{"n_layer": 12, "n_head": 2, "d_mlp": 1024, "norm": "layernorm", "rope_fraction": 0.25, "lr": 0.00102, "grad_clip": 1.0, "warmup_steps": 532, "final_lr_fraction": 0.1, "train_tokens": 258200000}
MLP neurons of a small language model. Each row is named by its layer, matrix (up: input weights) and neuron, and shows model dimensions 48-239. Each number is 128 + 24 x the weight over its row's rms, rounded and kept within 0 to 255. Numbers have three digits each.
After each neuron's rows, "fires on" lists the tokens most often at its 100 highest values on Wikipedia text that the model never trained on.

L8.up514:136136098145128124121091151112095144148156131092099145110071126148121093173087113174160141136121180123098106153113146134108156088127152168155158129114118154159154097125184134118140131129132201121134115117158140093138141154113112136086132179106145108121176148130100124138148079122127120146116152120142131114082089054098142106127077131136178067106134092113130131152155108147139117124112118114097159158145107128125132144086091139132113122102115090156118115140134185151163147100140132151088127118087108142102129103134118155083143139142104115124136090120086145164142138163135122143
fires on: "n", "ov", "aw", " (2", "e", "my"

L8.up130:127092102165132134129135091109115139117153099140125140123164153161150132081124097132103111161105108119117117121093157086135154132142149115118146087118103120118114160126093136140132119114149172129138159166142103065115122129176109133132137121165118114130134159152106159125137095095158153159099119110088107140133111160150099102140114116121123152071145139139073084109188129153162115153106122093106155131076117142160073183106145145167129137142101159168161113160098158111132095176142126107135121142133142171141130103141127151148127128137151124116100123095108147148124090145154151135
fires on: "emb", "ab", "p", "ad", "ing", "ent"

L4.up164:127110142136139132123078111117106129117145174101124115120090153098143116126143145137125156127116142150122135123126118126122159118121113130156168084156084103094127163138103128081077147166122108076141152133165124115134118085115121113126137154138121114111076150095131161181115161120148137124117131125134129085115134123157154142135071120118149097171158106087116113105154151078128110149119130121138130145179144125124118091132119099116124153170100134112168159142101151161131126135135137113128152109108104145152113119157137138116099111158128092133144103115107158178156124151129036131
fires on: "ston", " Mc", "rew", "by", "hen", " United"

L8.up588:113147129063104117118108138105105136164140206115147157081106131096131105098157133147135114114089171112129145123155152143137165120100098116069095122128145090105103147113115143136106178137157170150140125162138121131120093168123101159088127161176091127109110158100088165115137100136060151133150133138138093122126133120138127096120156103165129136143074117137167111128127109124139125122112084110152155130173127115098120103096141154118121121075140168141129067154134133115141119144121130139088143112140102145098134114092133101142129134141135123131132146140140146125141135109121147168
fires on: "ak", "ro", "ing", "b", "t"

L8.up462:143116167068135132146154101166133126098134156131119110129136087135137113122135130136101151132151115090128143102204128060119126103152108111137146130095132141120125187106135149136115142112131146111124156140092125167122128111125166141110172136154100078095137107091101135122152141100110161133102109117113107167102137116105169122124140128154136116151127139118162146102119117130135177117138106134157181106098112120099154072162184118134112143086142124155141142154167101061113136124123122094111161115133162134076138134079144108174156108183094161147144144117102159122097127131133146137
fires on: "l", "u", " leg", "b", "st"

L8.up449:107103182114134157099116168152108092152156147175117103134161157114143147081162146105136089133099146116142088131143129130106124126099087117120121101118162078089151163112133124105131144137147135073136138119108113126097122103134108139145132159112149110103128114143143140145153131126122101124147139104099099154062104111084113177152123089117125127120159097119103141128108164153172107150162132182137125148092175123158170126162110150153107155151113145163136105109112144117114144138088118155121095105159140175105113109126126185112136143085157129135121128144158155109154131150088119131
fires on: "p", "el", "ath", "ch", "P", "y"

L8.up1005:159128069125118099114117148127120080106116088110087145118120125118119161144130090119143124158086143139117148134174125131090131152131090187131137142119117108082155152101168142099102107114140157090127134127114110115174132125119110147131126139119124112130113089121110127134143139147121107164148150132131131152136074133157116157143122115092101135151174121144117120087160118086164122133172137119160157149108130151153106142098166166125103166120123102140126142135134156106138135089153126103110128178152123128093121143123138148137104107133132146116165133153070137135100109167115137157
fires on: "al", "ar", "u", "g", "an", "ic"

L8.up787:143149136147124158138080178174126109110124119120092131128138135161095163086130188112128171120129122152134124147158095122113117077112159059125100144120121120133149152124105108154125148095163136137135122143089135164152135101123160120100121116172129145091109122172139155136109114110131117143153096155106121103053136099134138124104087137164130116116150138149134095076103118111125131172151118111091129096125144123111087117149138080141112178101146098144132137126143115101138122105135138144128129182125111136128129114095149118130128128157109152189160105098108081127149133151171155105
fires on: "in", "c", "or", "an", "l", "on"

L8.up935:120155153104098103087127150139126150135172135112114113124080108128120166120142109144143170126140144158126134106095191125076146134124122135142122085124121118089144098107106151126098103116120104139108116088142103163119121135120110110117149160169100175113134159130121133157113106121109118150173121158115112120141129091140154092116135140152119090114160108096122122116133102151126119155083094114124148172101124159111127129152178111086154120131120144153099137119155136141143151138124121149079148122138172106165131127113123104106109128133100136162143117095137184169136097146167140104
fires on: "ed", "h", "al", "ent", "ost", "im"

L8.up741:136132175118121155148117099152124119104154128108142117109121093109167130089156147163147132134081123064094136111188119076130112134109115113130112127151111114124149115106164148122091158112159121092136189130158129135149130110106157163111136103159142151091149164133161157124141141102112117171091154131151160133131122140097134072094157119153150146186119127144130085121105098133152139130128133139166112109146101137088150122148158116099115143107133131163163103112127157099124124119098126106122121140136115095092152117073175119129143122168100136111145141123097147205125151107155106112
fires on: "l", "u", "k", "ll", "ass", "ak"

L5.up32:152123105093151145118167131114076087127142092084127119136111126123146144125126114119099119151100111200144160147189121136118101117129114101111099130141142043151133108139181087102096128115137143135116152116138119106129178104129118133105146163156145138104164132157121122169131145110147154138120117148098105139092144116148133130105145126085119129107109150121132128139136168160116123120144138137106108162155077104091124135142144130107140135156113121161162100116126105139139164126113146143141137162160145128114146132148126130112152115071148129119136135090107132103136151169148163093
fires on: "ston", "ris", " gu", "aus", "ord"

L8.up160:146125108145146155097109200104115103094126170125118111122093096133147150130117090137142153137070150145114134132126146114083133095128142139154116119103171137114144134110115144111100126139137183110176145146130122165106139119145140179119131119115134125115100106097138123119134105109088112184125096156117120126069067118127164104171086143123133137126114161145157118104150098164133119140118141098147129125101121116139115172138130110113123110120134114164103093125178150143132126122126113123091157190116105134080135123135134149139092122138155115101112145130098130144141081137137169116
fires on: "ell", "u", "ic", "im", "is", "y"

L8.up648:132127140086157109135123152095150131088106164111105123082073137156111163138172128130125134154125150086149116117125103073089089102118117136120141104106106143138136103105201110079123125126115118082165126112145133165137131113169141117130118121112147142093156114161172139123105097092108112131131190156088134149101124118150143088152140127161122146115137079153103134124141122109130074130128124126159121153124139121146091154163133084117132131133094113124114151157110123132133118099127132116113141128086158104128156127105123089106085144107141149142151158081109170149172119130141137133
fires on: ".", "ig", " (N", "j"

L8.up706:124106080131131117130107185132117138143121162140096152140116166108117107107124148130132174122095121107138147095177131116104159140184116088144167115115108120103151121131163172110145139142122160156153168138124140104093112127110099134117114156146184149122180137118131107127185115112138135114119104104156118115102088104144139090126118128119144109107152107126128118146127129155132093110145123165194175150147106109111126121073153086137112139097155129169124110133148154100123214128102147109116130135104111136097126138130128134119134115126129120132152087142069129117079111140100103107
fires on: "e", "n", "ar", "ency", "y"

L8.up255:118093179167133142151090131184109143122120122095141133104144124100150150148161134136118098135107133092142115135154131136099134154157122127110201095144135122105119133120134136090142155141143141077092114119109118174126165115113108091143180111094147096112155139160131150097132115151133099137136138162115100149134108108134123131091091097104173143149104148136116141091147155123139119114117154148122125178092151160117118097132103116128162144136116161146118153131173165066135085119145183181108122117139140103133126123108121110091151097133139123134151113142114132087091147130147126059
fires on: "l", "le", "t", "m", "ol", "c"

L9.up68:104108139147165113112106156161137122146128160164089130144117129126095104141100157093153115112087156142114142172145116122081113167127123112132138097141139140077151120103140129139154133119122150142120149155100139144096165104142140122076128148147127143099106110157172130163157136116141161101120126120134107114103148087123130148146123132129121125146130137166128114115141119167179081169094148117140122104143125098139117134100133124073099126145142145130145086136116131121172163098110147133106107151154149129073116128090149100158159110083152153168099104172138118144149160097108119138
fires on: " years", "m", " place", " p", " m", "h"

L9.up710:136136106116098077177146130145112141117152151137153113151146126125074111119127110171109142129150105140113134093129107074120162168143108125121118139067145109125129120138128161164133115122171129160096111103152118110158123153095123096088116138155135122081188176107145081178129153117149163163138120149145130170103135128114098103143091153118112093107118113133136091102197142097132133140152146155106128110121124116152145111063135150140133163139129135161121132134150088101146111136083141129094148151100108150098147113107118104137131097145070157154158128129130104140127143156110120131
fires on: "ro", "==", " (19", "==C", "il", "is"

L7.up472:137160169131134093145100132159110121126172154103128135147099093128156124101149105152143116114096100119101102140118146076148150126163123134139144113147142137084131148127139149098106139115183155156194100130150129180122157092138129140107119132146123146125170114105114131083186116145132147165148096136101117111137107047099146129107125159117122110114115121101151101144114119176133123117097129135152121183137127128153150165156089105135120116117119138130103124137135121124113106105118126157124180109113119146123091063063101115100124137125110151126137143110137163161152112119147132141
fires on: "h", "w", "im", "c", "ch", "ick"

L4.up650:157144097137152089184121164147078100122123186143108136126125157102144163128159144116140142135149194161106124146148105126115195098154134129117132108122113175114117138126129127087134134121138107092141120104108117098113128118119119164114113150156158111105161180128136141071171118134143155145182143142127127166130135145128200133085125107152137130163096127110120155132115129138114117115152113097115149108107155117106119085161139095110128119149097129133133164139176090126141129121105083112110111162133127106107094154147153132143130126138116148140156101093111125131164096109140118073
fires on: " both", " %", "M", "ody", "con"

L8.up274:131110133135183122181147113130133166115146133140159189133179177143133114088146103133137097174104141177157104139116120113094114122129109124140120148115127131090135107136129095129163125107124133144120148118121135137106151109140146152073156099162100117146106127176119161116121131135141138145148131156147132100160122148123142110120137130101170123129121157120129130101180167125129128116116120144116110099121121123123109126133134137114100097137139135090184106157102132107150124107106147073164120126118157116125074083156178129128100113145111157131130069139143152129121123136087119103
fires on: "f", "m", "l", "t", " 17", "st"

L8.up258:150127123129144084099146132130135108142164136145129124094102148145117121107094160146102122117062131136123125132113117106139188135159113130128126118129120171109118170109136156104128130159118114120155137112142127152101103113148132119083133156130173079116150169104107148131119066107121101135142149150122142156145154158098143113083127102144144100115145123153136141157161114143100102100160143129164137175107105134115145106110110149095137132124126113158153142160171118095142164153061191158124082120122132142096134082096159117129160099117125151155123112082121158107101119123144103134
fires on: "t", "w", "f", "is", "ost", "h"

L7.up101:086129115109119100125095077119106119156133128119125115106167131119162146118068105120136132139145130093158111182099180102166133123134115170146103104134102151128135147069131137116163175113119114118107132168156125145123123141157138174146141109087128133100184099131143137139129121103133114175133117129083161093135133113148120160107127116139147117154175160149119129110091183126172089098107134134121164110168143100090144122124089084139128122124103124156143106116147085132142126144116139124120136145112156125113121125147148129156131097162116138128106133157125119162099168134142094160
fires on: "er", "–19", "j", " Ser"

L8.up784:155088148100150107131103152171123145111116085133150114145142136097132123137124115151135123131132125158164117106116115120081091093151120144126125156126164103140070099102146175094141112118193135135138147150127141115128176136133100112106087090156120110105081124152144097115122118100140077174120120149119125178130132151132101107149134139153167135128118123152144138112134138099128088099151107124144090126092118115136122126147160077134127127124113131115122105162138135143127114129140202146147167144059161124161122109140110107126098110122109141115155148142124145138155099135154125108
fires on: "o", ".", "ie", "m", "c", "ig"

L7.up34:126153092122136110142172114121146080108149078132126101124158159138134116079141136167087148145124153145116128084168123145133131138161125136089171153094095113128129133109127129112136121099150144158119083136097103146120125134157085125138165090128116113108114104148089156181125106136128134090134141169158111154106154154133144120168141116154140152138093147108116133140121153123152158096163093128167143165145138075116154059138143160124183119190111111110161110089135100140145159121140121113120116154091130128123136121131188118137126143089117116129144171147111124104122130128085115100
fires on: "r", "g", "ess", " Col"

L7.up185:113118079125145125128108154145098111118112097131116146131087135103117120085118160089111138140083107101123163164184122153145127100157154104158105090115106178084145153135099133119129191136103109087105101144100081154181128080116161121132114136138152119105112111130146144107107115096165140121123085159099145146130122135142143160121142123104124118143119110101099116119112138108139145132177169131146134131132126128095080159136125098141113140143147119169127133105120103101149147148113132138117129167109093106122155154161166156138144129151096167125160146142123135116164116131124138112
fires on: "l", "in", "pl", "itt", "c", "9"

L7.up590:098130096065101143120107131124073134108136151123150125141099142108145127064115130117106107111131119146155132149136165106096131094144082134162168125119098143118133143081135131123077134099137147157140130127113123149103115121090120156133114105165137149103112125112125124087107119125171142123155130116074081104129133089134113108133125133118120149185132126095072105181121117148115157138117152119182156103143140078118160134156106109134121143108146133168156122192080154118151093131095153159148139126157115156132089121137130137144109128143153126163116146150166127149149100123157160127
fires on: "i", "le", "u", "t", "ose", "ul"

L5.up327:098127135120134122165150105160059120067116155128112122115131161128087129133133127130174162123118132128131104142124161113149131106143100074114138113100124192153158153132134126126105116129129131132125121119153103135118155166149159120136142093103141071121171161118132139140113110126103091129113130130108135147163140150149141085111147120101115144179132085082135137144109144121126144076095123118133154147100137155163134154170139135124123136163114144123131130119132114132091120099079080162081143117111080135131120133133165107125119110089094130164133072140124117137132159160165098107
fires on: ".", " film", " member", "adem", "hel", "ys"

L5.up912:110136135108107121149139115134077107119135121116159140137086134120124084080135078137124160161114145147111118124141149107130106096132126107135131124142123132159099122150121123134137127138137123125126117138118186121158156102106123135097117140121168078144157145136112113150148090105127112191104131118101137167135078117098078107144139140125191130151127202094113090116160120165096123116108116126123096115092109129144125129132095131134142157172123140140142119124192119174143112130092115176169138109111085125130118163122120152130085165083120116137124131112165155141090141133132139103
fires on: "6", "ister", " only", "9", " those", "7"

L8.up307:150144119130136110115134136128090135146136119159121078116095141107086149095142132133126139127087173142146124083176138128116153156136067125114112158151137099127120149131149091169143148101138158091149092116118116147137123101167130102121170130120144146097177156149125132127156105128119144128133121113123150152141129096137118131116143121146127135112112137139114116188135163194156165139162160138195160120157137097093151118120159154115112137134117095183173126109141165138135136097146116100086116144090142100114114087108128145132122136130080106105111176104112149137147099137070147125
fires on: "r", "n", "g", "and", "p", "l"

L9.up379:125136149113105107140147093094163132143136116133141117141113095151096107096110117160133118136078120122121132106151140137169160134120154090109108095130111108125121134143113103127170104154163146148127181121165134121108141115113132178088119166126139117129185144140149137172124107157118176104114133077144116146131108138082112099103143110114140140164114214147123104122149122147191134087086162133185152159133113166151093177132121127162141119130078132131194134104133120124128099120149136090162124141166110139119104109160155150146109124098133118112088114117142133104101094094159136135
fires on: "ent", "ad", "ract", "ire"

L7.up156:098102177156128146137138139151139099148141120141125160106067159112165135142152154115115167163133136140094107152171118124085158129169089133088149129088126114113103167138144147148143202126130113103100138106123152146109109077090135144113146105126117120149109131183127114132107139083147086131168156123150150139146125166096141081152115100142174118131163120114084109132126128160162146144087096106117115134131148140139153085143126137138128160122119117120105131111150127127124154144104162121101124112117080201178135096102096179128091112136142120149145136126070125141145146154123124096
fires on: "h", "ll", "u", "as", "k", " to"

L7.up383:121103169139133113098141112098113123108088103095157144118141164116131115091154109096162130129158163105162097147132118128129141131166088127135139087100154131094119146111140139123149218138123112096093124085163133127131152113120100140138160128100117070145151125144138168099165105119145088163112150166139106118133145097128109142117164082145142142141175161103094127102144148127139133110081131136132165084117116148116122080176161147128129158121162114119125131144154099111122130122126170141126097188102084132153093127115139125109127169142154152126143140127088112135105150104115119135
fires on: "im", "k", " 5", "re", "h", "ph"

L7.up301:135112145096133126092142120113139090094102135118126143100164180129141113107127125120106127125052118129124101131132121103142131127120130146090132098142108120158139127119102126136152159119142129116130150152148126114146164108136102092137120102134179135125200139158111150128098149093142104161089096133088128131147118162193121126163117093144159103178139182167119120088121121164134135098116114100129093125141108137131121137135107108121155131123101153153226133125139134090183091120095126133141111139140146105147119147158149141136140092135117189114101100097103127138155151159133131124
fires on: "ib", "s", " represent", "us", "ists", "ins"

L8.up1007:104151169110155160072150144150118130103148152099116116109147125114114119134131123116165149164134133097104090111140139135090131116077158080097093130112173127150112133112140140137137149163147120072143112132138144180142178123172110104128120135095152121091090129166107138147111138089143118117140144145123113140139134122153137140121174145167128088121200110125130163110132115118134138128093140157110171105086156109137118116156133116111157121121099117109117147110124125155148157128119156114113123124146103164100122155115163140137111179137119146144115150093140120115139122156084143157
fires on: " sub", "c", " to", "\"", " Mon"

L8.up48:139093118148151102117147126154179120163159161132147147055086137149095093097086137155127089126128136162137124128122110110109116160194139122153143125097130152131125133121114118101112136131102083107130177141151123137101108118142151123080123101128182089144133116115149117139126107108114122142121130102098126168132133103120157084095128091100140132136134165125137124128189154155134116128130145139145119184101123137101117097115105100142107106157146134132107118145171109115149149127103155145130116153117125125121126118087177113154119105061120126131111112092112174108122099128130118123
fires on: "re", "n", "w", " For", "as", "f"

L4.up624:146144150099128101130147133146087145097132107089116136094117119130121096116160104132088142135122092138150129100122127106123171130123144142123173128141103147099082107118181147135102137116109144144108137141086124112148121112141112130087157057137119169068146151131112111155112126147113106081123138110143117153138110144148139126092118106147114117114113140136106126124108116152126125101110123127163118065138142109130123177143130098134138136165121092148142120148144134130128142095147154110120130157145127124119161133173117152138157090151106144214129140117123090139131105143091116032
fires on: "ography", "ies", " members", "oci", "(s)", " War"

L7.up740:124103145161103161130144163130076093138129125101139105156143147081142145149177140165129130141092118133104121104158147117140110120162087083131120111110142131117093157129141117112137126092119136151139107098118158135130147138133147145133138108135136114125186171130113122110137115149139135140141159161111086142133091131156143052073139106113133158100115170132121133114153127116125167113151119147140152145084100136098139094171162137080120134143133149096128151162164117126130163094139166144121111127089119138144127113138142118120194102129115139123143145087136131128113141159083142069
fires on: "le", "in", "t", "amp", "en", "l"

L7.up850:120156158147133102115095125130104089141120146091087092069101122057123115103122121126123146128149134133139131101135137126100135103155078088165146146121126130159099148145164119097078170108129151163112120124204122114120149119121070147125152152125146163118132158125152151130110113122115136158144108116131107147137127117101152123133127121158164112123151099118114106153189153133163127105113125134138118126110131148121162189143137104092119149148115154084123160142156168162108125095117145144083120132067117140100138121145123133093132138093114123198124128130102143151175142135114127065
fires on: "n", "im", "od", "ol", "O", "oard"

L9.up934:132130117141166121120147099127139135130120110113101153119144153115105147135109158150136145146155137090169112147115145099078070166164118130137140120101155152118114150061098104125120111119143130130144162165178093078125120143151104142137121115111107116111128101147136155117112129084131128112092104145133105119153125134137102126149121072151092151143195146137089101093148199109149094127152134169087167108100140121114148116156122084152127128134123151118147144180104119115181139126130164113106074189098146111121132122114179114150137153111128135118154147118118149148152149135112150132
fires on: "oss", "er", "th", "qu", "–19", "v"

L7.up1021:144117078079132086122102107153132123130126169147119091120112118164146153137085140127132134143109151112113142131127114144096135149150167082129145127122127097149157128094150097096123122105118119095109159102167100088163137092131138102144101136180124077093132120116147129164081131102115128119088120163177134117171118133139155159103126109140147122140159141121111115090157143085173172119152127127127095100116111100103153080128103109130178134152119153114144117135116088111147120118110146134117132138073124143121116103138126148141178140123158149180144140168160134165084134104106113108
fires on: "ur", " ro", ".", " st", "f", "o."

L8.up365:138092118141130072083129110137104119144167149150119128131115112094091082130119062131161110120123124121113160102147126143120121119139142120163130166126120151135107129123088099092108154158174149072160119115117102162144163078141141149120151116137152086120136132161128125124138077113122122168118138161104083092145125106114140098118159126148100102148147122136124082108138131122121133123161123098213112145116146125135106137091139096153143154138142139134184146114118118146146133146086115140144113132133142137134124137150139130089150133118120155139120139121136148173137102095105133137
fires on: "ed", "et", "p", "re", "ac", "b"

L7.up772:095137147071095135127146100111124158160136161094159093143169126120111115110178054140117131129137138140134097129132103111139125117108110132127131096171116092131122145088112144090127155104129137112112111134143145076169121132138093104137146154124186129131173134162110150137122092153142090158121162137116119129120130152134140111141150071149118092191135122131093143136154141108110120088146147137115133145144122139126121116195150141110156143133109164121161146151122157112124140147117123137152119179135163127155124135168135139087119123145104098161132120112154087119079078149103091107
fires on: "er", "un", "-", "ight", "g", "ac"

L8.up582:082131077124121099131103141147134085150146083146139107120127166084112115124132127153107161148134160081140101155127075106152133132127162104135124135117104134120093118118102152122125094151135132139150174140142137143169109120130112155113121125134131099115130140141133132133107113127133081156112108141119118169121106150141095081094102113152119133108093136115114106139194109118141092122103141162162105122112155077149136166139099152127170141095143020170150082140168110121160150168113138120130140164142129152157120123147160102130114122146132135119116115135146154105160119120135085128
fires on: "20", "reat", "0", "if", "1", "ric"

L8.up772:100098140106162091103147153092133104129147128148113101109152141095131089114088132156145132149151157151146142128117076099122146178167134127143113134130092138109140106120097120134131112098147129129141212141158132122101131144169151190097167131111088112126112133143106155127142093111076131119125102126072126132142148135131159089115163103125091136129124130128128123122129154163115099101143119085143094156158099140093121143136117100121127123097121115185171131152118122122180139157098166120134116113131152121101132120124152144151174109126133084143120124155143165109077154129147139161
fires on: "rom", "it", "ist", "s", "om"

L5.up229:122115125098111122125086138121141115090126184126083118125137122139138140079143130104167120150138110115164125114112141130120179124147100101122162139096120180148150148091153097122119110147152129167131148091162121121111154141123061122159137139135198136117173179127121111093119163147108154140076129139114117123132186102082161144130107134079103138113108145141138074140129107112099111118133076118123152127088174129102119124148130084132122143150128128095118131141117128124156138122149134080142142121107109117117154121144135125120160134152105161130146089135127159188131131120160083081
fires on: "ff", "ient", "ish", "ite", " Robert"

L9.up603:124135123102153116129115145156137162145164104102133130133100096097073161118139111163084124130124123130133148137123132101122116129115083127125112131101153120130082135121164125083132134111113093102131158132155172148160103132168122143113118126127166111134158136115100116128152094138174122119126141124084133146120162143108125062143156124146120113102114123106149108151155154118164123147151142125167130193109106153107140127133122152121126147129120099128132101160177149065123161131122148106085096133117147167158122127090106102148111122080072135133115145110122136108176109111142112119
fires on: "n", "t", "h", " l", "as"

L9.up298:137141125161122130136153120121123115140151110098129109110115137088135131099104131102128146149151132075109116148094145121103103124142117127137168163136143162169115175116137090073152154095148166092138150124197111098114105126125100204147132140137137114121122101122115144108128131127151138159132122114137138125161115110148130140148148102104130133179155145092119121099130166114149107104123116152134169084093115122105121097144143109162167112128129112100158122169110135140116165137131134141102115147116157125104134126081161148161145152131088155142104121101156135157117133147152087107
fires on: "ai", "a", "j", " vi", "i", "er"

L8.up121:155057128097149102103112123134130165139153130132122153153133156125117093119110124135122091146100131137131122120162140102141136109151087106129122090143104128092114096144150118093152100131176155111128128105146105104130108083140118137128168111114123071118151169126092147188155115140087133119124164134116114139106136171093149134140153159117134097165166145131154145128148142142122080145136078115135154106143139062123144128125181096154126154144120157095145131095117137138152114134105125097157112140145137080104062120182116138117135136102084158137155112128164156130103135150150118161
fires on: "ed", "b", "ist", "g", "D"

L7.up280:141109128155097112174170150139104108168155103105109115109110075141102159112111137130108103138091130124104149084151099112125172154167104149133106120125171151101136141103120124112130136045137111115110131121137124123116095109152151140137132140199153090112121121125134135117117139161091119137104117121146128144088138143094145118115140119145127112126120164142132080145139150143150149142142079167171167137097151137053080084117108123149114178158129134140157133118166140086178153163117112138095117122126135133133095126123128145139148122124143185125145103097130130099083090134142108138
fires on: "ly", "st", "ely", "ially", "est"

L4.up718:116129143104084129142148139123123100131108118158136106095104132118124093155159133142142146149119124112136118170136078130134162136127094150127169138120148139104139142160093122118129142070114162107124127105102142085160140078128126134088139120131174099101192150126147137157117136147139123088128126122127131085127128090120120144138096113053147138149129175104141123102182140083153093134112169123180177153079139119117120105157112132134118160148141085138128186118127139119127083110167113105101141142142114111135142107108092152133123111128110111135138141148142118135101142112133104102
fires on: "able", "ace", "vel", " than", "ality"

L9.up431:117104141146179094133134121112129150127144143119098134126168160113172126121156147139108137154098144126120129145160102096149163144148138147115134162105134140099137115131119103120143159150102132124124207168131134100173150126149118113067127100116130132088093116163082150115124104161097151123104093116171135113144146176153133106129115127125130149157157167124099129110107150157179133101114100120136117120111067157143101138131124121119090102152121077108140090146140136100157091146136149118142113204116149121164121110108148115137140105157136132120115137117115114145117179132158123126
fires on: "s", "m", "es"

L7.up272:095102131106094117131102146115105099096112168108101075174114111084134149145099118105118121140141143117102122119149137102146109126141112115136126099132147103139055149145160079138110129140155201108098164114109176136138186126136099140155112155107143134107189128130136142151142140135120138103146111162109106090116105113152128104107152129155161122139137102142103112119166130090176153142104181167119097157066143142137105103151123136126151120157110089134131164135133133137130088151111134135138151128117108143119122126112147132112139120174138140124117126129130122176113146149083113091
fires on: " Reg", "er", "mer", " of", " Ed", " that"

L9.up332:119123143101129123089123099144124150087155107117112116139101143088159124055137128134117118138154124153104103154118140132104140159175099130124154114127125107082154161111119133104139124131137148128119129124165078100136100100137122143171106103153177118123128130141108119156156100145166127166182109139152128097108147089117122124124125117110145105180165139116079135168111131116140141110113100166174153111105176106125154123137085139139166135164156153134143114115187122143118116111103116133092113132109129140117134097144125151140141175093148174166121086110147180152109134143127111149
fires on: "i", "ai", "a", "u", "ich", " |"

L9.up582:135136116148151131150129098153109139147119160066117137143140153082140101119170089140159135132157131126115112125105132096152110111114110124124104078124168164110136125107131089100090125102145166131117113111122138114131134154135133168164141121103157093156157146125148126174139131105087116169150111126115087122120082118136095153121144088170114093162106086131106127086159170123164148098090180116122173142114166090095131084132116150120139134137101151105109139184100130115150099127111132182094109129135108120123114149134149120099146119090122148110132104158168127136117118165139111099
fires on: " st", " under", "ac", "er", " of", "al"

L4.up318:109151151122156128156096146153131101089074127156173092172115157127129124143133116148109136108130163155132113116147140064110135107136130129142149127107136109082132170127153136108149140094125171127141141120159125141125126111123130105101162108084087107116125106131109152135142125104119105141153151125129140117118085127135107134113101121151127129178154147126122138141142151142220086068113169109143146098142120135118126095115123159119104120132141137123158145140158153120116131155112085137101082176110105095105126158152096141104174095121114118128144082104134118108124134105091141104
fires on: "ask", "oci", "ody", " Party", "ius", "″"

L8.up539:061097119159139135093124119112127094147116129143148157079144172131137123133149114166139091088158159100129146136136124114117127153191070135113174126119153146110096126072123127115136135143102133094121126140148144127146137114133147174101141119140128122102126136097142138123144142131094135139100150131126142121145129133131159126129161120152111117136144108112127121116186106103128106135123181124094152168115144129127141111150117127068090101133126118092132134154189115176148138149112172127111050124141078127162113100168108127124119131118109111151136109124088164117142137118128101133
fires on: "n", "e", "v", "6", "b", "om"

L8.up441:116114110111130076164127148161141140128184168072126075120109104138106119129145105173125127120108125145113133125137110117138164132161111146121150119098152166092073113111107183108123114111117103109135113141133091136129111116152136121093141112148150119124119170180120134150117093126126076127113094172120142169124164158118156104124144124138081117125127166124114135113167106139127126138121124118188137157117114132074122128140165146151119163113139128144137133097142163097172171137108134096129127112113143116119108092114156140144151112118131172154135127151149106094127064163166090161
fires on: "st", "en", "est", "ear", "h"

L9.up823:140123151142141072114107149131125156138111136103131111141127139132080103152120153091114084162110126123138146154071117111082092153104153086126124142179111127113133111133122078108137170105121113116108109142116105091123153095127110104136128160128103158129108126116152128120103137127088113155152137155130121075135125114169166139153124091087133158173118126115107089100113153112143130173121121117113119108106152102176145134160149100091158147159096104144156082140149107080140127128162129156139111141123123116111137132117104126144120143139194164168125127138102131119106092121108110158
fires on: " (", ".", ")", "–", "ur", " in"

L7.up989:089133117162143086192143125098142140101113142108104103123120106103135136113122148127121120160111147075163124126160141084068135132153132162093156156095153096093089120120144142120114136146137106145143187166125116121127146162122093140113132140113106119095151128128090116108177120143142129156139139174131166118090132079158115068122138061145176151090140106134132108096132113085180127155115105105132124163135150150146139132162147130138116147165153128142124118146164125107119129131114184100094156106110136159108096114130122117141114130110189109143103126103124131127192109136096137115
fires on: " for", " against", "r", "h", "aj"